python train.py --num_hidden_layers=8 --hidden_size=384 --num_attention_heads=4 --num_key_value_heads=4 --head_dim=96 --intermediate_size=768 --vocab_size=8192 --hidden_act="gelu" --norm="layernorm" --norm_place="pre" --norm_eps=1e-05 --positions="learned" --qk_norm=false --attn_scale=0.102 --bias="none" --tie_word_embeddings=true --parallel_block=false --extras=["capped logits"] --init="trunc" --init_std_qkv=0.0228 --init_std_o=0.00571 --init_std_up=0.0228 --init_std_down=0.00404 --init_out_by_depth=true --optimizer="muon_variant" --learning_rate=0.023 --lr_mult_o=4.0 --beta1=0.93 --lr_head=0.00707 --max_grad_norm=2.0 --warmup_steps=200 --schedule="wsd" --decay_fraction=0.799 --decay_shape="square" --final_lr_fraction=0.05 --batch_tokens=131072 --max_seq_len=1024 --doc_mask=true --train_tokens=461200000 --max_steps=3519 --dataset="wikipedia_en"
MLP neurons of a small language model. Each row is named by its layer, matrix (down: output weights) and neuron, and shows model dimensions 128-255. Each number is 128 + 24 x the weight over its row's rms, rounded and kept within 0 to 255. Numbers have three digits each.
A block is one neuron, or neurons of one layer that tend to fire together. After each block is what it responds to, as a language model described it from the Wikipedia text at the highest values.

L2.down63:163117102149123118098131104133119118156131116107142097158118151131166138116091138159144092149124156152165119136143053156120128131110154159120130105125134135137106150127115113142086143160135103140118154095165113120090123070159100146116109156097111179118188131122120148158064102123131105091108172149143104168161134131153123137151107109109114116101170133130131080159140161162147097138144
L2.down120:099147101105111111152128149105169101112143149110148132135139139124116095125133143150105153132172093096081143086102207092105084131107137127101134109150152122136136134160098123139097077140170102124155109109093158135094125119138140135110123135068118164148111141144155131137102096128153097117121145121096126103130080107171155105124121130165174073131133153145140161178117140156143132161164
L2.down142:119108123143139105122130182117177125122147110127163117134145160128147144088149147106154131136110144088144105129104144140106155158100148136077103089119134088127177137107144103133147144144147106084116127107149082137112123174128115131098156150132153155101127166126081127143140161106135091103096090125114128094114138075135140088111137115168148106099119154138108124104117109109172139149117
L2.down518:171087113136132108128153131154138131114151158088113158104087112121163117115157138113144129139143109097081119158138071143152120120107132122077099090113115093124167146139130130110084145102153135120174130143167143171140148131111101149170146130092105152090122107170133152141104147104146129109122191115127115128173128102141125109165116168131122128156093143112123135143133170163146132082111
L2.down584:112128123127064124099107096080106100122148138125107121127141134122129093124114155131107133086152125155108134134117140114144107125124130130098106139128139145117118118156130101135117117114158171096128119124088151110142109129143138129142113139139116085112133138088160112125138115152135127112188129120116141121156079104113158085107137120127131125119157111123124164130094157134128128116154
L2.down646:151111110130095096160144106129103121171113120150127167198110110135089154158114102107128132112137135145132148144163114170111129119102131145140187119129157151140151127169115129137096114158130126126102114074127106097116106127135134195147133146137153159115125144125096146115116095123165113124139127109070124157128159124137150159124072092097095163176157144083129074116114114112155090139121
L2.down676:136149126116149131144123097088131130098140158155140113097134117123148152064127141103096112113134108136150132126142116163077160128140166150163081124164095116116141140143060117142087146133131119094165097122097153116162128161169124147144144152117142150167172129151093111154147155125137099132106118126113135097133103127102106127153101106153110156101153110191105119150117149100111139125136
L2.down748:127220118117122134143132121100183110133127106106116145126170144113115155117112130108144141088077121117102130161155136135108156132105180125143099101109117131149145139136127160148134095128137118154109094164153131114106170138140119117110141128155088108117127154162157136120123165109168089128133135139175117144135157130107118144138119113129116135146103121102138127140119093128113090142139
Dashes in data and lists

L5.down52:154104114147094123169128136110090103097142133162109087112112156155137147158142137158122149143137136126124129150118149106133111103101137088139173156134085140133124143191157131158154112080118119110155174081088169138131154107129123135123134155100109124144100139144122160106136129109134152147095101156117123075147131156132150158090147148136088136137176134104116093163133139130124143127106
Markdown table row breaks

L3.down35:098113141123132094106107121141168147156136106143156122114099155154090108156134119155068164085189127116189134141182121146109151135090130122132171161143118112109125152170131105119150088129153137141123116117126120106089124119153138132153127100126122107140140149099133132148153101128146133136120112119135136116096097077153102106156089059128105133087123132124117138130124133094113135131148
L3.down45:146130106097150149079155105118130144151115131115131117101078114135110092119146113140118073102136119154156118116151163132096132202114145106119161132153135101176146144139092154098134143139109114150125093090098128095135154158159111104149133160146106125103121122137119108162107076123089154136131115121115112153097109096135129108108170080130129135151125117120138133141132193101188117123141
L3.down114:136123131157117116121111105110085103148144154177105113166102172120162117144113132133135133130155167119122111133146144150112132094137122132156130138127116102088153133120122131144096112150122152186119154135127097122092139151150131103118131137153188111093088125141127140123159143129094117180144139130086101094117161140121117098103162128091129113111078128129177159150138086105114110138182
L3.down137:104096153127117131153135142127117133135123105100159118171137096091113112114111070074155162121138091140127158165112140117133099142141129167089146134119127121088138128104151161125150146076078131179108159129143087126088163116175156102128122150139125070126135129124109129145116133130099132097100143103115141097119122120166120076164131153094124159126121080133137121117156149148139108126100
L3.down267:101157122110139112081121118166092142146135132143163163162126152160176163150157146148111145123107124107154100136128117125134123147114084127177096150120106135171145147078152134090140141148146162097141144146117115132147151116115133086099110114136127131138119102124101144119110135125087109124137131114136106124069109107111168112125129126092140092114111118161165092118109105091153125203126
L3.down331:123106141164116105133145121109155098130135106134156135144128114132133109155103151139140179116092118119172105118140129127130140148171142146144105130099093113138125143113122133071114102143057141106121161146168111112114104162123141154125143105086106158068117121169092113128142171144132166080131104157108122066171167108106134141159125121101107117119124110142100133086166130132126142161112
L3.down509:120129152136171133110097104172088104151115165148141080107117134116099125131103179128131147176082106105139100132117106105157118112139136170107146121130150099138146119095132125118104109143163104142104093116136099150144101138104107131091107150176135129130057119119118120093096140119154124140146126075173137112135174106135120198131155130117149186112086123160140115151129135100120145089139
L3.down756:115131151135140130121135131126140103147091108112120188121120107115133125106119128148125161119087073142162081063164147096111167081097125150181119147122064150173130139133134123144139104099170115131118168126120107140120082183127131134077100128089110108136125158184144133145167108121107179125117141129118114116109066121120148152116088123104130100131101092131172131111108097105168132106131
Surname middle/end pieces

L2.down107:115088131108147135112113095115133117173108124135118132132147116132117144136162119103123112110155134104115172129154138136118196157100143101093170136156166117157131148108112125152146128157176149146183157134154128115110117102140093166161127117122103107094150145131154127156132129139149166149102076092123118077093087111125100067118116128137104124119103111128117124122110148167179159131123
L2.down145:202136134126147151108162122138110144099138120130151131138120106173135138182055135117139134146100110159095110121148164070137159121126106170133146121131132142158126159145143120115104111127125102142165107127134162125142116071135127153138131113142135152120140111106096092137111163102120109088138105109126113097125107159156113162151118103062136140145138077124159098130111123156140105117155
L2.down247:170095170112158123114129140137160099121160141150153147129080121134113130128125128143135138118127099132129139103123138120168153130156118123107138112152103156114129109118099158107130121141138160096126103088134156117088129123136149082190088130134096145149105102165152144150122113117131109151118115133138122136125098075101147133121145140111144135149085144123083142124106142141109152175179
L2.down324:126113129114171126131096130109172166131132127153140144161146150126110086153113148097130125145110136076127074108086085116156110114089143105103106131078169093128155082117121169141135162094139115120095116091097167123132140138128094097162112097144137137157130141082125118114145156058166124159109135156128156095104098097119164156112200129097128146134134130123100092083102167134151146151162
L2.down382:083107104176148137101145091129115121126191119129178137098128149164139161164126089113142142123137110144110134100143140084101109085128146106152115130089141123150106128148109112085178157136142136115109166130126090139119124081127103090162139148122092101135110124132119113103117139128083077122129146150125122101153161174121105104133136156074131170142089177098107191122130125158101098153084
L2.down426:135123136140114144132103086147112134088096146166139159099140094119111154129093132151111118137124137132122108115154067141101132123164154149166131148127141098133112127111109119123109154147078114126182140119164089133114121111110168109142133092132108130151113155131138141101127091114112138090158064139085136095133144170146142117118112094151137102150146121159140127122120136129204119148133
L2.down532:155121097118174130121152166118104105102121112132086115147154083133135152093161120113136135120132123120077138150126113136166127151111146160159139099168155137150154137144160181130108079137095093101107125137143158141124132141162143136145104155175147164125130149155097152127170124116105121167149166130117179151116115138159174114163158124107129150129177151110115158113123139136119130080148
L2.down728:064099120131113120128118138114138102133151067106122118192136132122115125127112144149102133149111112125153166124121168102099119134133092126161169126130158130185170134144144160095143160157112093127093133144107111111149106160103125126101103129139113133138101140139137143125132108136087130130108124089138104132050136069159195120145131136099118131132157113127182094126053073185119140129126
Country names and -en pieces

L3.down109:118109122094074106095140143157152116130153140112158180082113147136137153102185121143153121121164121109139134134111121147137152143076126127151124147128176130113173143117128096133112127104060140159146121085151106119094121132160164141122148111138174155128130143139171131136123124134120142151192106115118141085127143170150129094183071133173104111121093103124112082105129097144085114132130
L3.down190:143103137134121175115137137097142121089182105127139155139157126129157169128086116121135133095138125103108142166154111136148137074127095126105177152129149160130129136109140102132079123178134077136134164090135129114130112098083143139138084123118115116072185139128164132157096130078161087122112134115123120136174144135143109138168061098121166185120146097099159082147089114089100115156135
L3.down238:130107123123116131136134082106146136120131148139101135139115125078164155134150120099171126120112148104153127148117092158110169104103103131128162119158126156135100110114138150140106117126129118117112146157168134123163157123063144099122124136136133170100144154139135123122136132114139126096151103118137112124145129130113153136071094152169175118099144158129116073149116124133132133132096
L3.down253:124105175117133102103122111110116164128149114081131133116142172141129132148130093124110101133108114133150117126114125116159167094146130114124160124105094184096156138172177145138076111139142139116106183125133107131132128132134060152125169104157120140059168132115113097128127154147129141115114115137137083128167141127158118128118109091073102155105127163113141119131068119186139184142136
L3.down444:155125101121081151110090129076121053107141085107144180119116155122119135165144102145153125123115126101118100091140142110137131127156151136148109182148177095119109105145172109127115122136132140125144169100104089140094156169158161131076150110115157119159114152145101149140099096103138138143130170159138153123153139088143131109142117126116117156159116138110161147152122117100139133147108
L3.down484:088114094093130136150156131125077153144128120133072130139116143126114149098145126106124150142106117124124135092127049098125112105106100118127112126121128090096134137085155049094148117158090162141119168138150138134095121139160059135184140147110132118149157132082120125122122131134136123114127122129138139123126136171122135126157122123116128129115174138152105114122150153087101095134172
L3.down632:162139133113090091167140071126144098101139114154152112136141092137140111116111136143142111170147169103125090160084091127129090125105071131118142150111159119059133124152179129148152130153126156110140126096125138145162105133113150124091133081124161171117112127138135139132150137123106152108099152081153076110111152130118110130163109113171120188180149154138148130137117136125115127169135
L3.down643:118135135095129164094151144135118102114133130145115106147151108079110092111077148136111093165159105123093099153144095145104116141155099118187132135147141110129150101150133153135124141144139195117124145105125075094091104145146146129111139117136143133074152129155132135157089106123140165136141156108119093141125127118104155139124115096102126081107190160111107093118118134116091151120145
Compound-joining hyphens

L3.down46:091117121092105173082127175078117159153126134155110176126115124135104137100086167133062169082122140104116132109130108158131108150124133116117170133120100123128129153154158156133157106100118135156123105136098091140089141131133138087140100128086123042144168158106107176168124114079129101132114152105133129140151151189116139131149121118132133174120162089156111162123152162145100182107076
L3.down101:151137090114117131087122055128147102122102152157123114127126129108114124125130182167135148159134114101103139130133139116122154110128116123116147119135075129189143142123134152158133143161108105141081145099123133140117128131095172146070163086143121133122093095123131108137128152113146136175119081122129138150158150131146130159127126156131181126131118164126118171151147149144158125111136
L3.down319:143166163110144139147112118144124110181125139119129140111122153067090130159140120135103144067149150074093117106162138123124133075130154165118142090146124170142144082151119114157143103071164116101138112129125160162183082123142103108116102129138141111138149114125138114097131114139082099180091150160126183091161116151138159135106137100116141139150123145160157159113139126143088078149083
L3.down362:092136114120127115101117155126126153093149136149144093142141182127124130146112133084140095165101151129154137171125153079151104166137131099166098123089148133120121160088104141160127112115161150111068120066157137110125107131143122053180127135137105143122129127113134140113146141155156093157092154164148149145089072127135148153162119127181140162107144110078165108128132133177133121142137
L3.down416:128123116106165161119133140149159104167180069112160155140162114099120134095087085075139101104124111140087132099159103064135110150125159117076119122139128146087110152087126100096113126162122145112152103111108127147125136151115174152102107120124113123096120159113137129131171092129159115110135118111148148143136126193128127130116105101067117152141139126131133139168132137057103147113182
L3.down495:143158145135141140118143162145131151104158134113163129139155145126123119124118119150107118107144125132144129150110134073152148116152183126148125080096124123111135130131179098104097117131137155131136148151129120158144102166146127135136145106123120122136151170122159111139107116125100123080157102131126175139114152145157128174107165139101092115128140148199086152116147124132105127128138
L3.down617:123171099112137207119149155125165150092125156141149127151135133144143166122125147108117129135119142109183144164140107103152131115141154131142114139125161118093071088142096159077143147105163106097132126114113098152130114125146100123122101125136103162140143124111082094174191162131143131096135148139174109132148123121103138093120139116135134112134120146152137108146100078094160131150136
L3.down675:160084096120175084143130101131129099151118092137156127106125141134101121131145138106113117132111117166146116139150151129110112184140141125099145157124065143134134186108135159107114158086130102150125136136179149125094144128099104144151133135128135144120171136131111125122158133123095126116143080159148136122134131108157134131119145123159140113114119116113130136145095147122151120120141
Structured field/header tokens

L3.down231:130134120127153191091127112126151143155089115103120118132169133110163135104094173096108159162149116168123131061120161137082134134140093091134153140126112152141108128130124161120120129136143109150114131117107138093139152083078074117086115142110118123118172172179147104118130135130124141117127119097114132121135150111146134135106114126115114130128118150127125145114089152137134143096168
L3.down274:131160116130121152096110099122184129203108118152099140149129105126130127101138153204129142121124143125095123048122140097140117138138139143093125168134096091125131128156150110095097144157127142165105117173129140158157128133159124175147145139139103097162111128166120122160123132094118097134116126123126127142128164181108122121142110086121123151142121080160190157156090096138138178191143
L3.down367:128121094139100139147110085145125111166117143119124161148142134152178112119108194142132142165163093132128129119119092112162104111126124107146133113129144115139132165147090109138105107129141157107137149110071141112120079108076143146114121159098164096129157145136144122168126130140163083110126124130126138151135144088149141128131139123080141127131134134085139126123160156094149106112125
L3.down499:170129078137117168092131079127134144168141122128096114147116129137128135154119122140103169165193105116108121123180116102131098149148111064126160127089120152182106117115126101095131109080117143150136124116139130145147127139115137103127160124125130134154104109179167102091091120066134139103127121114157149167097124186112132041108127126136103134119116076141122142138119146093126151106152
L3.down565:113127137118182144095178104135129118113111136099121140120110112090148111134124089124134128117164092154111105135136099127116115105134123142127141126129119092134092122146115091171112127104101149159161176132191087120160130145110131131150123085110115100126096129125146136098080151108157178130130117121122095077090083125148128120182113161142141152140134133136143105144125106131104160138131
L3.down569:115163156173120149132105145116096107162154102116113137103128097121146142143140141086118125142148088162143126118077135113125135134100093110122120108115148117124090127145146161113115136081139125154150092139145087136158068150151125130116137191139141109131104166117125129141170139098120128124163167139134128137122150132122138112154159152085095084110111114144149148153107107144102156140144
L3.down662:084083131151145157179090089144140105140144132122126132147159124128105164140107116102114126120122138145109157148086147134113088104149146138112111152185122153121117141128131124083124154171119114136120171095140119134121096104131139152103110138117155131107109133159119117091137131110168150131098118140081138141136138174160115119165138105097089143134143146104178149100135173144153099145124
L3.down708:160117099133125121126123110146130089142088118145105144154159111120159121119072133127159107119104100069143120149103170120098110151107120135142163107130096096158123142078101111163171122131122152138103177148142166110110141083083147132116137142101139118102152147106139143153112105158172126115127127139171136168141152129106151167155146130136126148149162123133127161110120149128130133118130
Table row-end pipes

L5.down215:130117126122125092112127131131118143105142117148152126106112173138126152118142096119112171084114063156137104163128095114160166113085124132103121151168081130173112113139120125133137078170084216126107135150141140106115101125114125114102153150122139146133120099168130136147166153127142106129142131115110143162168164184141115137164101106141124109125125104171083115128137107129130124115120
Mid-name connective punctuation

L2.down244:144100182165108146113135112154093115180151164108102134170121111137145131130147127134132169112154104140157104085114093144113138144113149118124158094172111140145119094149128142140139161144112170132143144110119093141100120119106127159118103133111109140133096138133139162162150161123101110163155135147175090122135106145105155189127099114087095091128149111144148099151137109115119127152127
L2.down261:113152085139115136119133118141097137119149120098177090117139119137159096134111177087152145111126148096167117114100094127127131101137137118138102138139124116125144136114092150132096180156140168122123168126139143122107116112079124111133085107076069123146125153122145110145110119137107153105146102140136109127123118126130052097162106151143143161148154115144150131144115135135141145169154
L2.down264:117126128088113164099126130136103116148101114119099121148118136135139078108124139107106129143145123173157116170119116133096166119100120119095112110115150128134136155136104115091157109120080102114128126124128135110088132153168142154117149139131148129173127140123134160156172104124077145143153151112150062126122147108108143096151158174131089105156106149147110098102177132137095105142080
L2.down293:128067131136164132117153153130130109141084080130152132135147125141112147118161101123112171101137152146118112129133128135171123056151116177117112141124131095151091135165126189155134127083125128134129152169115118161110195121130125158106094134148161135150142128156132096114122080124130119116147116110096128095162090137123119119126161135136121077143125155100110072098135088176134138131082
L2.down537:108134148144104105058136088141112209134129129128186105166109148155198085144127120135104146115150147126125108080110113121049126141139125184132100154143113162111106125106124110120112147163135144176180105142117150120097105168109131108104110164100111104134111141127127116168148101134148163137091109134160095145129130112100128087159085091116122097116144141174099100152113117111145117144139
L2.down634:153121079122162143194139106112126100171127124149183158107100104134151122122097152162123157140123093134099102129139062108109112141103161146137103118122148173172127143092129141134153134130124169121181109133136123117117157136132118136119118139111108111156097134119091169124090153106131107176146124155175121121063141154131140109150106153116146142135119120103122164150118174114080136152112
L2.down739:109106061141125114155144096146125106138124133177142128158145126134143123129103106126129194094157126127153132168143134111112118146142110140140134141151096116146173191099158115085144131089116162160126079116115139160115109103101168126122128139129153136096118117084104106133135107112114129102137126138145182089145160092097171101110111150118119171153097069115103138155120133153114166139103
L2.down766:163098173108135112136168136113104138088120112115150174136093113129121125157150111180117184126172134119121119159156195137099160130106152146116136137121120131187119116100160104114096111148103153114124152145113120167120163103123178152094153120121176116119115141139139127163120103133141140125126116151132144093147138115152163174133121118083098140171151104077075112155113094119116119128103
First names of people

L5.down469:119135133108132134079112164104100129105105127123121161108104101120132118136123108095121117144149154115143079121136118151150109120166121160103136146156152148141115112157108143092109159127137106120126117142144141147127088121123132117113136099131103143120125127097100118142099146132122151159142097106076143120152165128130137139111132131118121147171144120128118122092133142149143136092125
Name-completing tokens

L5.down376:090137124160169100113170132118145125124158118128118118168141165111095141061134178156077143094127097085138113127138152088148124109122125136137101116130123113104111152125160108129113139130137087148085109124113129167131117113164123129140129084166147139097164115185093102137139105122101113136094143111160113136119143130181095178107154127133119123127123155154145086137074138074090157154126
Table and infobox field labels

L2.down66:105125100169122133119139095104122168139105110141127120151123129122123135126105086112140117174145113140134113139142144185154137108096110104167099123165117108116119103107122151113110094167140110139136106127115139122127140149097133107108125077132080117138121106140143095138103183132130098101168124101170141130120102134121165120137140146166158123116133177139076115141131157104141158132173
L2.down126:152133118158149142175155156172108147101144113159072149148172146106106158113108120183123141082086151127135161159119131094103139126122144131167128150120120126142124117154108136103117142133162135124160137146124158055106087101131167161142157158103127134121158099132140158127111155146149133084107140136156137136103116155107149139117145104141071160154137143125110122138091105107110146129108
L2.down175:141134133127141135164124144123137136125199127120144111142161083097108123099144145097120164134106148120124114166144120142143123163121121143153141125107117106079134123093135129188116127097156148121135141114113141120127100146130122105142109110114139116107116180123141111134142097133159160166155091130127108162115127132124146098123134151123143133192167145146104088129169102121134133168139
L2.down230:108137124154138088130108148173070087142107123107156115132115121111107168110128151107162146170099105115126090133120125119092129143123100138110089125161152138119133115130142135134102142112118141099154108088073114148147129129103103089164104095121094121138098122155158176137139139102107120105117111122148103126117097147104128116148115135117124134121163149107107124132102130120158075144116
L2.down263:133146059090161166109146093137144119107111101126138146110140132123120113156125106081141114140132208115087143123124126153179148109151136115164149137112127151127122130117095126139164124117129143132160137153150161108119104148156129139106114136145123143122106120120132159115129114149142064099140117081130143133128124103176127129141142153117093136158116117155131125160114155115133067067128
L2.down358:188134102085141089132101188103131110102137148156151161131147135111129099106122120134144129126112114121110119121118170119149157142101104146148119140145127093126114140120133136128119081097105164168143087131147149092143101155128111117119104104074118112120142117139118127108120143090086145151157104107137126160123126125110144117144129133065141101167148164122112151120107160140145160108140
L2.down366:175148142153131131107118158159201098122126115130117148119127122147145145110149134140143070156149116124074158095119135128146153124137076107108124097159095138124122140104087109107107123090155132141148094106156158151107128127174070113125117160145134147109124120145151179116091132123162126087194182173075164137148121126104116154133166128113165131126151150087123130134134130135186130121073
L2.down429:127134145140153094093111144165131158091113146130138112120145087121148141120039139112115135115098149125116174154147158136136140140159145141118150138116162142169095122079126130114077116148141112136153121112126104146119137169124121151144127091127120157137151127121147131108158132185105105116114189118131137133113077162097131163130117111064117113174145108150093135141101081150089147128113
Infobox and table field labels